config.toml
n_kv_head = 3
d_mlp = 512
norm_eps = 1e-05
tie_embeddings = true
init_std_up = 0.0238
lr = 0.00251
beta1 = 0.9
warmup_steps = 362
decay_shape = "cos"
batch_tokens = 32768
train_tokens = 146400000
MLP neurons of a small language model. Each row is named by its layer, matrix (gate and up: input weights) and neuron, and shows model dimensions 32-159. Each number is 50 + 10 x the weight over its row's rms, rounded and kept within 0 to 99. A neuron's up and down rows have the sign that makes its largest values positive.
Before each neuron's rows, "fires on" lists the tokens most often at its 100 highest values on Wikipedia text that the model never trained on. A number after a token or word is its count.

fires on: " de" 56, " /" 15, " of" 8, " near" 5, " von" 5, " De" 5
L4.gate434:59 60 41 42 49 69 51 45 57 55 62 41 58 46 54 45 62 50 57 59 50 34 50 66 43 60 53 45 48 46 41 53 48 48 50 62 52 41 31 53 35 63 34 50 39 57 30 51 46 55 49 63 42 50 54 36 62 41 43 74 51 67 40 48 44 52 40 39 68 42 34 28 58 51 59 58 38 63 45 51 42 51 46 46 53 49 45 70 22 56 53 48 56 45 68 62 37 42 56 54 56 60 46 54 65 42 49 26 61 49 33 37 46 40 46 70 49 61 50 54 45 37 47 46 46 42 35 63
L4.up434:44 46 41 39 56 57 54 37 62 42 57 62 55 52 57 29 38 41 44 57 56 35 74 43 60 44 43 41 45 60 51 40 40 60 47 55 74 66 50 44 38 71 39 45 41 46 53 36 41 61 46 56 65 40 49 56 50 39 54 63 47 46 21 37 40 53 41 45 61 64 42 42 52 36 45 51 45 63 63 39 35 61 56 50 40 63 35 56 44 39 53 57 25 46 47 57 56 54 48 50 53 49 43 68 54 50 45 59 63 53 33 37 39 52 60 63 50 69 51 34 65 44 54 49 46 56 43 52

fires on: "ley" 16, "ly" 13, "/" 11, "ion" 9, "l" 6, ":" 5
L3.gate51:42 61 58 43 60 44 54 49 46 50 60 55 40 51 46 60 53 63 60 46 50 28 61 35 48 45 55 43 44 38 42 31 60 45 49 33 35 54 47 56 52 55 55 51 50 69 54 50 47 52 50 41 66 55 51 31 59 40 36 51 45 53 74 48 59 38 31 61 41 53 54 30 52 50 53 38 49 46 62 47 35 44 39 61 37 60 64 48 48 63 60 55 45 49 47 44 55 37 46 78 38 50 47 38 53 80 52 45 55 36 47 53 57 57 44 46 43 55 56 48 46 29 49 66 59 47 50 42
L3.up51:50 52 50 51 52 54 63 58 54 38 54 79 49 42 49 69 44 47 53 40 57 37 51 40 47 44 48 63 54 55 43 42 58 44 50 47 40 54 65 55 58 70 43 32 44 22 54 55 71 47 34 44 53 75 54 47 59 59 52 56 53 36 34 48 49 50 59 56 41 50 54 34 63 42 72 59 42 58 63 61 44 60 58 42 63 46 56 59 49 48 66 57 53 78 56 53 47 45 57 51 41 54 68 44 50 57 36 46 56 57 48 49 58 48 48 53 36 49 53 35 50 48 51 45 60 45 45 65

fires on: " Fa" 17, " Pe" 13, " te" 13, " che" 9, "fa" 6, " wor" 6
L5.gate15:55 56 37 56 56 45 64 50 56 48 33 50 40 39 42 50 47 63 19 52 40 45 57 61 60 51 24 53 56 53 41 46 43 40 51 49 47 64 59 41 50 38 49 44 40 57 44 65 79 34 56 52 34 60 57 49 58 62 39 53 48 54 47 40 53 42 55 47 75 57 53 56 55 40 48 70 54 56 52 57 63 59 37 55 54 30 44 52 57 66 60 55 53 42 56 31 45 54 62 47 53 47 58 68 48 41 44 74 51 68 52 47 51 48 52 45 55 50 50 44 52 56 36 52 36 45 35 53
L5.up15:52 50 56 54 56 42 71 47 48 48 36 39 45 41 48 63 46 67 42 40 50 58 42 60 55 53 49 55 45 40 32 41 35 43 47 31 63 49 32 35 63 45 46 39 60 59 30 69 52 69 69 40 44 46 67 40 47 51 52 56 54 41 59 44 49 56 50 47 63 51 49 56 70 49 49 55 47 45 59 53 45 41 42 61 41 55 38 37 29 38 49 62 59 33 56 41 42 63 56 51 37 41 65 50 55 76 58 42 71 55 45 47 50 51 63 37 46 58 59 63 65 53 51 75 45 66 37 52

fires on: " |" 55, " /" 27, " ±" 8, " +" 4
L9.gate99:66 38 57 53 56 40 64 47 65 52 71 50 57 39 44 52 59 54 52 56 63 50 44 45 39 44 31 51 41 45 35 54 59 80 44 47 48 47 34 65 60 43 36 41 54 48 55 46 52 51 38 54 64 53 55 40 48 34 50 36 48 57 51 44 43 63 71 53 37 32 68 48 53 40 69 48 44 51 56 59 48 57 40 66 58 69 43 54 51 50 51 71 43 63 73 35 59 45 55 58 42 41 60 50 38 53 60 42 60 36 31 43 55 38 40 70 65 60 39 46 58 45 57 69 62 43 46 56
L9.up99:57 46 33 48 57 48 45 48 46 31 64 41 50 58 63 47 53 50 49 44 56 49 57 48 37 43 51 62 49 54 68 29 59 57 39 56 51 47 56 63 44 33 49 58 76 61 46 44 40 42 41 40 45 46 53 42 58 30 54 43 49 50 52 50 46 55 52 49 54 50 42 43 28 51 45 75 40 54 45 45 46 70 32 40 44 51 50 57 53 53 55 52 44 39 20 24 48 46 47 53 66 53 57 58 39 44 31 43 42 55 38 33 52 50 42 53 43 62 53 61 60 25 50 57 49 53 52 58

fires on: "'" 17, " dr" 12, " Dr" 12, "ke" 9, "-" 7
L6.gate477:61 28 46 58 78 42 40 25 57 42 43 53 41 59 39 62 58 40 43 55 46 40 48 72 38 39 47 43 42 55 42 44 43 36 61 52 55 51 54 43 54 56 64 53 48 49 45 64 51 51 59 53 57 63 46 57 51 64 36 56 31 51 66 60 59 64 55 72 46 57 75 43 38 63 40 51 68 58 56 61 44 51 50 56 54 48 42 56 60 40 53 50 59 48 40 47 55 44 45 47 59 73 35 45 46 42 60 58 40 53 56 39 51 67 50 47 56 34 54 48 46 66 70 61 49 49 53 46
L6.up477:65 55 44 46 59 60 57 47 67 44 46 38 35 46 52 58 41 62 40 46 45 63 62 55 60 51 41 54 52 57 49 44 41 39 35 56 51 45 26 43 36 53 45 44 64 50 57 49 68 29 40 41 58 53 58 48 43 62 48 51 58 55 46 43 52 57 42 49 65 60 63 42 49 23 45 54 46 36 43 51 44 28 60 58 51 54 69 73 42 54 43 62 32 57 53 51 51 42 61 55 50 56 63 60 54 45 60 61 52 34 42 57 86 62 55 57 54 52 48 62 43 45 58 48 52 45 51 78

fires on: " out" 44, " up" 19, "There" 6, " down" 5
L6.gate331:51 55 51 67 75 50 43 45 45 61 52 37 64 54 51 58 42 44 42 43 54 33 65 65 47 47 55 61 41 40 55 52 61 67 39 47 61 52 68 56 38 66 42 61 51 63 50 66 41 61 38 51 55 42 49 54 35 42 45 66 32 54 58 41 30 62 33 45 47 44 44 55 52 53 55 38 53 45 55 71 45 51 40 57 56 30 54 34 42 50 81 55 64 47 47 57 59 49 48 50 47 42 47 55 61 46 40 57 54 28 63 31 59 46 62 56 50 39 55 65 37 56 43 57 61 50 44 34
L6.up331:42 37 49 47 61 59 37 57 53 56 65 49 44 58 44 55 41 53 61 47 45 44 51 62 65 54 51 49 51 57 54 62 51 43 51 40 47 36 54 69 42 71 64 55 44 27 63 50 45 62 53 57 58 47 59 35 39 50 53 48 47 39 65 38 62 56 49 40 65 48 61 51 65 59 31 52 50 49 67 58 42 54 59 74 54 22 46 44 57 62 61 48 54 58 30 63 48 33 58 50 32 50 70 57 49 34 46 35 48 64 55 42 46 45 41 56 60 73 59 36 43 57 20 64 58 60 43 47

fires on: " −" 23, " +" 14, " of" 12, " (" 7, ":" 7
L12.gate292:65 61 73 64 68 50 52 50 44 57 63 48 59 40 48 48 54 53 54 46 66 52 54 27 42 52 43 58 43 42 56 41 31 55 62 38 64 47 49 51 53 61 45 66 51 62 56 46 53 49 49 59 38 45 57 39 53 41 38 54 33 61 34 58 59 48 54 47 50 42 58 44 67 50 46 56 40 54 45 59 62 40 38 61 48 67 56 35 58 60 48 52 30 47 75 26 37 62 34 67 45 43 52 55 71 15 54 52 46 57 44 31 34 43 44 56 42 45 39 41 49 42 20 56 46 46 45 74
L12.up292:72 61 62 72 53 43 55 49 61 48 53 56 63 42 37 52 57 60 71 69 67 41 46 39 63 48 59 42 37 51 47 52 45 43 44 64 73 64 44 39 51 47 55 50 51 67 41 48 51 37 53 58 42 37 45 45 60 29 52 67 47 44 72 44 44 58 41 53 43 36 53 56 42 36 53 31 41 61 51 66 47 64 49 60 39 62 65 25 56 47 61 50 47 55 66 49 46 50 49 50 48 47 50 66 38 50 54 55 41 52 55 53 55 52 72 52 42 57 49 52 49 53 29 55 35 57 49 45

fires on: " over" 56, " war" 7, " Over" 6, " under" 4
L9.gate198:54 50 59 62 63 41 53 33 52 63 43 41 69 66 55 36 49 66 44 39 59 50 40 51 40 43 62 43 38 53 44 46 56 49 39 64 46 47 47 36 44 56 56 51 50 34 54 40 32 44 52 42 50 42 71 41 53 59 39 47 36 49 52 28 47 60 56 54 62 30 65 52 40 63 21 33 54 61 54 71 45 60 47 66 60 52 69 50 49 52 47 55 40 58 50 47 50 40 59 49 34 39 42 50 52 43 60 44 30 59 45 46 52 42 53 35 48 77 62 45 54 45 44 64 52 51 48 55
L9.up198:54 39 54 29 58 62 54 46 62 63 50 46 55 50 74 57 39 50 46 46 50 52 50 50 22 36 72 58 62 48 53 69 44 48 42 46 55 47 59 69 49 48 53 53 51 38 44 52 29 53 48 39 64 47 59 45 46 55 52 54 49 46 45 56 59 43 50 46 39 41 61 42 17 44 45 54 42 60 42 62 28 46 41 55 76 41 56 42 53 30 61 56 52 74 53 44 64 38 51 48 47 44 49 54 51 43 49 49 50 54 48 43 31 47 72 54 57 60 56 24 52 56 53 59 48 33 42 60

fires on: "s" 28, "d" 16, "es" 8, ")" 8, "m" 7
L9.gate124:54 54 50 62 46 44 53 46 51 55 53 42 49 50 28 39 51 43 65 36 38 53 53 58 67 64 52 55 52 36 62 42 78 60 39 42 57 45 28 42 46 50 56 53 57 32 51 54 49 47 51 47 57 29 38 62 51 45 46 61 34 49 57 44 49 46 49 62 57 57 52 43 65 51 56 54 42 61 56 59 49 33 55 52 49 43 49 69 48 46 54 44 58 50 50 49 42 39 47 62 59 61 48 55 46 58 67 48 33 58 39 48 54 41 46 29 43 55 60 36 40 53 64 36 52 41 55 62
L9.up124:57 65 34 65 57 50 53 45 49 46 49 51 49 65 43 52 36 51 67 41 45 57 58 44 60 52 55 69 35 54 42 70 54 56 53 37 36 45 51 67 54 53 48 48 64 51 47 46 59 39 56 68 30 31 30 53 46 53 52 46 41 49 58 25 59 48 30 49 59 47 57 50 46 39 60 39 47 67 49 42 47 49 52 48 34 54 40 64 67 51 47 61 56 46 36 55 46 37 46 45 51 45 47 40 69 52 49 38 39 59 54 50 46 42 61 42 41 70 36 55 40 49 43 40 55 51 52 48

fires on: " of" 48, " between" 14, " by" 13, " two" 7, " with" 5
L10.gate283:61 55 80 56 59 46 43 52 49 42 55 52 64 50 48 25 64 49 34 57 59 40 41 44 37 46 50 42 51 49 40 58 60 57 33 37 71 57 54 53 36 30 29 56 54 56 52 54 52 52 47 69 37 47 38 59 57 53 50 54 35 41 54 33 49 57 58 39 55 32 56 64 42 58 49 49 50 44 55 49 63 43 34 71 44 51 63 52 46 44 56 37 50 42 60 40 46 64 47 44 34 43 24 66 52 35 63 55 58 57 36 35 37 57 67 50 45 45 54 59 60 56 62 52 52 50 50 28
L10.up283:45 49 42 47 53 49 30 44 53 52 55 44 48 38 37 35 33 49 48 53 65 52 46 50 55 47 59 46 57 43 45 49 55 58 48 53 55 50 52 52 51 52 39 65 62 45 61 43 60 37 41 31 49 47 52 71 29 49 54 59 52 42 47 50 40 25 46 55 47 62 54 48 49 47 69 45 41 51 63 37 35 51 68 63 61 55 30 42 42 46 47 38 49 49 56 59 51 51 50 44 59 52 42 54 45 41 32 64 54 74 44 51 38 70 60 48 41 56 62 44 61 55 55 37 57 51 40 44

fires on: " of" 49, " between" 10, " |" 9, ")" 7, " or" 5, " among" 4
L10.gate36:33 31 55 56 46 64 43 41 58 76 44 51 48 48 49 52 46 57 45 52 52 35 43 45 68 62 49 42 40 33 38 57 59 53 38 25 62 43 59 56 48 37 42 64 60 29 40 57 52 45 52 53 54 57 58 50 63 55 46 48 55 37 74 55 45 40 47 59 61 48 64 38 54 44 51 22 49 48 70 53 43 44 39 72 45 53 33 69 30 46 46 56 51 46 47 50 43 52 42 48 40 39 57 52 48 26 54 41 67 55 48 37 45 55 64 40 55 31 43 59 47 51 52 40 62 52 44 56
L10.up36:51 57 50 32 60 38 66 61 64 25 64 51 44 43 51 48 66 47 49 69 62 64 61 39 43 45 48 38 45 44 58 62 53 66 49 51 58 59 59 62 48 52 41 43 37 40 50 37 51 30 39 45 45 62 48 54 34 53 51 58 33 48 51 59 44 47 47 53 38 54 60 71 37 47 38 30 36 36 52 37 44 51 59 73 47 44 57 56 63 59 49 47 44 57 61 44 38 51 70 54 47 46 51 51 75 49 42 45 63 62 50 41 46 60 58 49 52 53 59 52 69 53 67 32 51 54 50 53

fires on: " under" 35, " about" 30, " up" 12, " over" 6, " around" 5, " down" 4
L6.gate69:45 45 57 61 52 54 48 53 55 51 46 53 53 59 56 50 49 49 49 57 49 38 49 62 58 48 45 47 38 52 43 57 44 32 35 44 40 58 45 59 36 58 62 62 47 45 73 60 61 68 74 52 42 68 67 55 51 44 43 70 34 35 64 41 61 52 41 37 68 34 49 45 50 58 37 54 60 40 55 52 46 43 51 46 57 29 54 56 58 45 46 47 56 60 55 54 60 61 59 36 52 34 41 49 50 35 55 45 56 59 42 56 56 52 46 64 56 43 53 43 46 60 39 59 48 56 62 55
L6.up69:45 49 47 54 66 35 45 40 59 49 40 47 63 22 41 38 56 53 42 64 63 42 51 45 53 35 68 32 33 58 51 57 44 45 58 42 54 53 68 66 42 46 54 72 37 45 52 49 51 34 41 37 42 46 49 41 43 48 49 51 58 48 38 64 26 17 50 53 42 36 51 31 49 53 73 48 43 45 56 63 55 62 41 60 50 48 62 37 47 39 54 51 65 54 59 38 46 49 60 58 43 51 40 57 51 37 52 43 43 53 56 44 34 28 67 60 57 51 52 21 53 58 32 52 45 43 44 28

fires on: " |" 59, "|" 11, "ache" 5
L10.gate414:46 51 54 60 62 36 58 31 54 53 52 54 70 37 51 35 55 49 34 56 47 72 75 52 58 40 45 51 48 60 55 61 48 60 47 45 56 70 65 54 51 41 40 47 42 41 54 59 46 59 38 60 53 62 35 43 42 40 36 46 63 69 53 55 54 61 56 51 40 26 53 54 38 37 49 33 56 49 41 59 43 60 42 42 43 43 49 35 50 64 61 72 59 56 42 15 55 47 47 40 49 44 49 41 52 45 40 38 60 49 51 47 63 46 53 59 49 44 69 40 58 44 38 55 41 28 41 43
L10.up414:64 72 48 52 47 52 50 52 46 35 40 48 35 46 49 56 41 47 65 61 67 39 55 52 54 50 48 63 58 55 54 57 59 36 61 57 48 59 52 57 39 35 43 64 61 58 49 60 46 56 37 33 26 32 53 47 43 46 52 37 53 54 71 44 52 47 51 57 50 59 64 56 44 42 54 44 49 54 41 44 32 52 39 45 45 82 59 39 53 49 49 50 71 46 33 59 47 50 58 36 64 59 68 39 56 39 65 43 50 42 55 47 53 35 59 54 54 63 42 48 41 66 55 49 46 59 41 49

fires on: " years" 12, " season" 11, "year" 10, " year" 7, " his" 7, " career" 6
L11.gate73:61 61 68 51 56 59 40 40 46 41 58 59 54 57 53 40 46 54 48 41 53 49 52 52 56 62 57 48 57 55 40 72 32 40 56 47 64 59 55 28 40 48 44 49 46 37 53 45 55 37 72 49 55 46 41 48 55 36 44 64 52 65 61 58 41 38 56 45 40 51 61 53 57 52 43 49 56 52 49 38 54 52 52 51 51 56 60 30 61 68 71 27 30 37 66 68 47 40 43 58 47 58 38 28 57 56 42 35 59 66 54 56 45 31 44 42 55 51 58 47 63 26 65 55 57 48 55 39
L11.up73:64 52 49 39 57 58 54 51 65 35 44 48 63 49 40 49 47 60 46 47 51 65 64 48 39 33 43 49 38 46 41 46 38 50 33 40 65 63 43 40 41 56 52 50 57 45 67 59 53 35 65 57 46 45 56 53 64 52 55 42 46 54 50 63 65 43 32 47 49 52 61 54 42 67 32 41 46 34 56 58 56 54 43 44 67 67 46 54 59 70 42 37 28 58 40 43 59 49 52 66 44 56 52 68 48 61 42 52 67 32 42 44 62 55 50 31 40 38 55 71 70 40 55 44 68 81 59 61

fires on: " up" 15, " back" 13, " %" 10, " out" 8, " down" 7
L5.gate346:46 50 46 69 65 51 31 38 54 57 65 46 66 53 50 40 42 48 31 28 59 50 58 59 56 49 67 49 42 37 61 45 54 64 33 41 41 37 57 59 51 59 53 44 38 66 55 52 51 64 43 35 54 63 49 47 49 46 30 71 46 52 66 48 45 53 64 50 34 41 44 57 48 34 42 59 58 72 44 69 34 42 40 43 47 44 65 51 51 52 55 58 53 61 72 48 48 56 60 55 32 50 56 38 40 64 60 45 51 60 39 44 57 46 55 49 54 29 58 29 59 62 36 65 55 62 31 38
L5.up346:55 27 49 65 46 37 44 52 49 51 57 65 64 95 42 49 46 53 40 46 58 39 56 55 45 43 66 42 58 57 47 53 51 52 41 65 46 48 44 52 39 43 46 56 44 46 69 59 52 51 47 61 81 54 64 49 40 52 45 53 55 42 54 52 42 41 60 38 70 44 56 43 50 40 36 52 54 55 62 54 50 31 48 65 56 40 37 50 40 56 48 50 38 71 42 59 47 51 75 63 43 44 61 50 47 51 29 55 53 48 61 48 48 60 46 50 48 44 48 56 43 50 29 51 62 42 44 69

fires on: "s" 63, "os" 9, "es" 9, "ments" 5
L9.gate220:59 46 53 58 34 30 65 50 48 27 36 39 40 50 51 50 47 43 33 52 44 44 49 52 43 48 66 66 51 45 49 26 68 47 40 53 53 56 64 37 59 52 43 46 49 46 62 41 38 50 60 45 38 64 29 53 62 49 55 58 31 53 59 33 59 58 42 56 52 37 48 72 57 37 63 35 55 70 26 48 71 52 47 39 33 41 41 55 53 54 60 51 68 37 42 50 35 46 42 44 41 69 49 46 53 55 39 52 38 47 33 63 49 45 47 39 50 42 42 51 47 38 34 53 56 51 48 47
L9.up220:60 29 44 47 59 51 63 54 48 39 47 46 42 50 35 50 46 44 64 48 43 47 55 72 53 53 58 57 56 53 53 61 57 45 41 52 47 58 56 54 76 52 51 50 48 51 60 53 53 38 61 56 50 48 43 42 43 58 48 46 47 45 56 50 34 38 50 56 48 62 50 54 13 60 69 31 45 55 45 55 50 57 60 45 37 49 47 53 61 34 53 38 50 74 32 62 44 35 67 46 33 55 59 56 45 43 56 56 39 26 43 52 59 66 61 47 56 52 39 54 39 56 56 40 49 48 36 51

fires on: "t" 24, "z" 12, "ch" 9, "k" 7, "l" 5, "s" 4
L9.gate33:53 54 40 49 49 53 38 58 63 62 55 52 50 59 63 50 50 52 54 57 70 62 61 51 49 51 53 48 18 45 40 49 36 55 38 49 42 58 25 53 53 49 49 61 52 38 34 46 54 51 36 52 34 32 50 46 54 53 41 63 32 48 49 51 51 53 48 49 52 52 45 55 74 47 56 52 48 66 56 57 31 26 41 53 39 52 61 57 59 44 58 35 60 45 65 46 60 50 60 50 52 48 56 57 49 52 60 40 34 48 47 54 51 48 59 60 60 46 43 42 41 55 37 51 57 54 59 45
L9.up33:60 71 31 69 46 42 22 39 65 48 59 61 57 42 43 52 59 66 46 50 57 47 50 48 65 53 57 52 48 40 47 57 49 50 65 34 30 63 46 59 71 40 44 39 55 67 48 36 44 61 62 63 65 54 48 46 48 45 49 64 53 56 53 42 66 44 52 53 38 58 46 54 44 49 49 41 45 48 47 53 33 48 50 58 43 48 36 45 42 54 59 53 43 50 39 59 28 52 28 54 59 36 42 40 70 49 41 59 55 57 50 60 47 38 38 59 45 60 59 51 53 62 54 51 78 45 57 52

fires on: "000" 21, " few" 10, " 100" 9, "500" 8, " 200" 4
L5.gate154:69 79 55 52 64 58 51 51 40 39 56 54 56 66 53 47 41 56 62 56 71 56 42 56 62 65 65 43 42 50 37 55 32 56 59 62 46 52 44 51 43 53 73 46 56 70 26 58 53 50 47 54 40 35 55 43 46 52 41 54 39 44 50 57 66 48 62 51 32 57 40 28 29 54 25 43 57 53 35 41 41 47 51 42 52 49 55 38 47 43 66 56 31 50 48 40 60 46 41 62 49 43 45 39 57 47 58 42 35 62 50 45 45 46 58 42 62 50 55 37 53 45 48 41 38 63 41 61
L5.up154:50 58 42 49 58 62 35 40 51 34 49 43 44 46 69 45 47 45 46 49 55 46 36 41 46 54 57 34 43 54 40 45 61 49 51 59 41 61 48 55 44 49 43 61 44 58 37 51 57 51 65 58 17 50 67 70 58 41 53 40 43 37 49 43 53 48 57 50 39 81 52 56 48 55 44 55 44 47 44 65 42 46 63 49 27 44 43 58 69 36 54 52 52 49 37 42 53 65 52 61 49 48 43 41 55 60 59 74 59 38 63 46 53 61 57 61 41 49 49 43 55 37 35 49 47 48 50 37

fires on: " de" 40, "é" 7, "N" 4
L12.gate362:57 53 37 48 58 59 38 50 53 70 51 44 38 44 46 35 41 60 41 41 64 41 53 54 52 45 28 33 49 36 52 66 48 50 47 43 61 36 53 44 31 61 51 61 48 53 48 55 35 61 58 48 58 63 52 45 56 36 40 62 40 50 53 39 45 45 60 33 52 49 44 55 59 39 55 35 60 40 54 67 32 50 56 41 53 47 37 52 28 67 53 73 58 46 75 57 39 42 47 51 46 54 49 61 58 43 39 41 55 43 43 47 50 56 34 57 56 47 55 66 30 48 50 42 38 52 41 41
L12.up362:35 59 64 50 45 53 53 50 48 63 63 54 38 59 63 51 64 56 55 60 49 24 62 57 57 66 42 45 48 36 55 51 57 48 50 56 52 52 36 50 29 44 54 64 61 43 56 46 42 73 50 56 41 65 42 46 35 41 51 63 62 62 41 40 56 67 38 38 61 52 37 58 57 38 44 45 58 64 34 35 59 44 43 32 33 41 46 47 42 54 52 51 63 41 53 57 48 49 43 69 47 32 48 55 54 47 36 33 34 35 32 56 55 35 57 61 48 37 40 56 57 55 38 53 44 41 57 49

fires on: "s" 33, "t" 29, "i" 5, "m" 4, "at" 4, "d" 4
L11.gate144:51 43 42 63 54 34 45 50 57 51 64 67 39 50 47 39 54 56 43 43 50 40 39 49 84 35 48 54 43 35 50 60 63 57 36 70 49 50 38 56 59 59 45 56 42 58 58 50 34 51 60 66 33 40 42 42 43 50 41 56 42 73 47 45 51 56 58 66 47 62 37 62 44 58 66 38 51 60 66 67 37 65 41 33 44 51 47 49 71 55 53 50 46 42 46 57 59 48 51 58 47 64 59 50 38 48 51 37 43 59 30 51 35 49 61 50 64 58 59 44 53 52 42 61 47 43 46 67
L11.up144:45 58 38 44 62 25 49 54 55 38 57 56 51 49 45 50 43 53 76 22 38 31 49 58 71 50 53 53 39 53 48 50 43 46 57 46 49 59 56 44 49 52 45 58 50 67 37 53 56 41 34 51 47 40 41 43 47 63 57 65 52 27 47 34 41 38 46 66 67 42 38 70 35 36 58 35 53 42 59 46 57 41 43 69 44 49 47 55 54 59 49 32 46 57 65 30 41 22 59 54 53 44 43 56 62 36 35 56 40 67 46 55 49 44 62 47 37 46 40 59 35 44 58 55 51 36 55 38

fires on: " of" 28, "," 17, ":" 15, "\n" 9, " per" 6, "–" 5
L11.gate484:41 59 58 43 54 53 40 40 38 52 41 50 66 58 60 43 45 49 35 42 69 53 48 35 50 50 44 35 41 65 36 46 45 53 62 35 58 51 52 38 30 37 58 47 27 38 52 57 63 47 55 70 41 43 57 44 46 50 52 47 58 39 38 55 69 53 54 44 49 44 65 53 50 31 42 53 55 50 60 70 46 50 57 55 47 58 51 37 48 62 56 56 53 43 62 32 73 66 58 50 50 37 34 41 57 30 52 61 64 58 53 23 57 54 41 68 49 58 61 41 58 50 44 61 37 43 54 42
L11.up484:61 45 58 45 58 49 63 38 67 35 41 66 58 47 34 59 56 50 66 58 43 38 77 40 58 54 43 41 43 42 47 46 63 46 44 45 52 60 57 48 54 53 30 51 36 41 58 50 30 55 45 58 52 61 44 61 48 23 58 59 49 48 61 53 16 44 27 60 48 52 33 44 49 46 62 49 45 35 47 34 49 59 50 55 33 49 57 52 59 42 44 42 65 60 33 57 49 48 55 37 41 60 60 50 56 57 34 58 41 50 53 66 52 61 73 55 39 38 42 42 67 50 54 43 63 67 51 45

fires on: "der" 18, " as" 12, "d" 9, "ny" 8, "ne" 7
L2.gate282:57 36 38 61 51 46 40 54 64 56 44 53 61 54 33 46 47 51 14 46 44 49 37 54 62 51 59 38 57 43 45 61 51 45 45 49 43 40 49 41 21 59 59 52 72 45 27 59 58 65 49 61 41 60 34 51 59 58 41 41 59 60 51 48 46 60 64 49 60 51 62 44 61 32 42 58 50 49 48 38 43 40 37 44 46 44 59 61 56 55 76 45 46 58 46 53 47 31 52 31 42 56 28 58 58 43 38 47 46 46 34 47 55 36 60 49 40 41 58 53 35 33 53 47 49 39 46 49
L2.up282:59 51 39 63 48 60 48 42 44 58 63 68 56 42 58 33 36 41 43 62 58 40 37 71 71 72 48 43 40 50 49 49 41 45 47 62 72 54 52 62 43 58 42 57 55 32 46 61 55 49 50 53 51 35 50 51 49 36 52 51 46 48 50 34 60 53 54 63 61 62 47 59 54 45 60 68 48 48 38 51 32 64 56 42 35 43 60 62 48 54 52 57 52 61 57 71 36 24 51 46 55 41 57 42 56 48 47 33 58 39 50 52 62 33 58 54 59 49 50 48 35 49 44 31 32 53 70 49

fires on: " of" 15, " as" 13, "iti" 10, "d" 9, "h" 6, "gu" 4
L3.gate185:51 59 66 48 68 61 42 59 41 50 50 42 53 60 40 43 47 43 36 49 42 36 39 60 55 64 64 46 50 49 39 52 53 51 40 57 46 41 48 54 37 64 57 45 51 49 38 43 60 37 30 44 50 55 34 58 69 67 40 58 64 66 62 50 36 69 55 45 77 63 51 22 56 47 41 56 55 51 46 42 48 39 53 65 46 31 50 41 36 43 56 39 74 44 51 59 49 35 58 36 41 74 66 58 42 43 49 41 60 51 41 40 62 25 51 48 44 48 47 49 35 45 54 50 57 37 38 37
L3.up185:55 56 65 36 41 33 40 32 53 41 44 46 50 69 45 47 43 54 62 39 45 39 32 58 54 52 54 44 48 59 60 51 51 40 45 70 52 58 66 43 66 35 43 42 61 47 55 56 70 48 55 41 45 59 48 39 51 43 51 47 63 60 71 57 63 44 39 45 45 79 18 44 61 68 68 53 56 49 37 44 48 41 59 56 47 63 42 54 48 52 46 58 56 34 56 55 54 33 74 48 46 57 43 40 56 50 68 58 42 40 24 51 54 51 53 42 60 40 50 50 45 56 52 46 57 66 65 61

fires on: "000" 22, "00" 11, " ±" 9, "100" 5, "50" 4, "500" 4
L2.gate379:46 53 62 48 50 31 39 51 57 62 48 78 59 47 58 55 44 51 61 28 53 50 59 39 79 61 37 39 60 65 59 47 53 49 38 67 57 47 69 45 60 53 48 52 42 48 25 56 47 21 51 52 50 34 62 57 40 46 43 39 46 41 50 41 54 60 33 50 39 59 56 49 49 46 56 55 56 68 52 41 47 58 56 62 61 44 57 36 58 64 71 65 45 56 42 37 59 58 41 73 55 49 62 58 41 33 43 27 52 45 36 51 47 59 42 46 55 51 45 36 48 54 45 36 46 69 45 62
L2.up379:42 87 43 59 56 66 73 46 43 40 45 50 48 51 45 57 54 40 52 42 59 36 54 30 40 53 52 35 24 46 57 47 59 41 56 43 41 44 48 68 50 59 49 54 36 51 33 61 49 42 48 59 55 35 45 36 49 38 51 46 38 48 42 34 49 48 51 38 42 54 54 65 62 47 40 43 47 36 50 61 46 42 61 41 54 53 46 43 44 49 74 66 37 43 41 30 38 48 44 56 57 37 41 49 31 40 53 56 60 48 62 33 52 49 42 58 56 56 42 40 54 47 44 40 33 52 40 62

fires on: " years" 16, " year" 15, "year" 9, " week" 9, " Year" 9
L9.gate9:53 48 60 43 49 58 52 38 34 49 34 46 56 53 45 63 44 59 48 26 61 62 50 36 74 48 40 43 36 45 56 54 46 53 58 54 53 51 54 33 34 48 58 50 58 60 54 62 49 42 69 44 53 41 54 55 54 41 43 54 40 35 43 65 64 37 47 32 41 22 53 56 60 55 40 37 47 58 53 42 56 51 48 56 50 56 54 43 42 80 57 40 45 49 59 52 62 45 58 53 54 39 58 32 49 51 50 49 46 46 70 48 47 22 45 35 58 47 53 46 51 48 43 48 72 66 56 57
L9.up9:70 46 35 63 50 30 55 57 65 20 41 73 67 64 28 53 45 45 46 57 62 49 31 47 43 56 42 43 42 61 50 35 46 57 50 33 33 63 50 53 41 46 33 45 50 46 38 60 44 58 53 47 41 59 43 49 56 48 47 51 39 45 63 58 59 46 47 47 58 58 49 48 59 33 47 46 53 46 38 35 41 43 45 27 63 58 47 62 47 53 53 45 67 61 47 50 38 58 33 55 72 54 28 32 62 55 60 44 53 50 57 51 45 51 54 61 46 51 67 55 45 60 49 53 45 53 56 39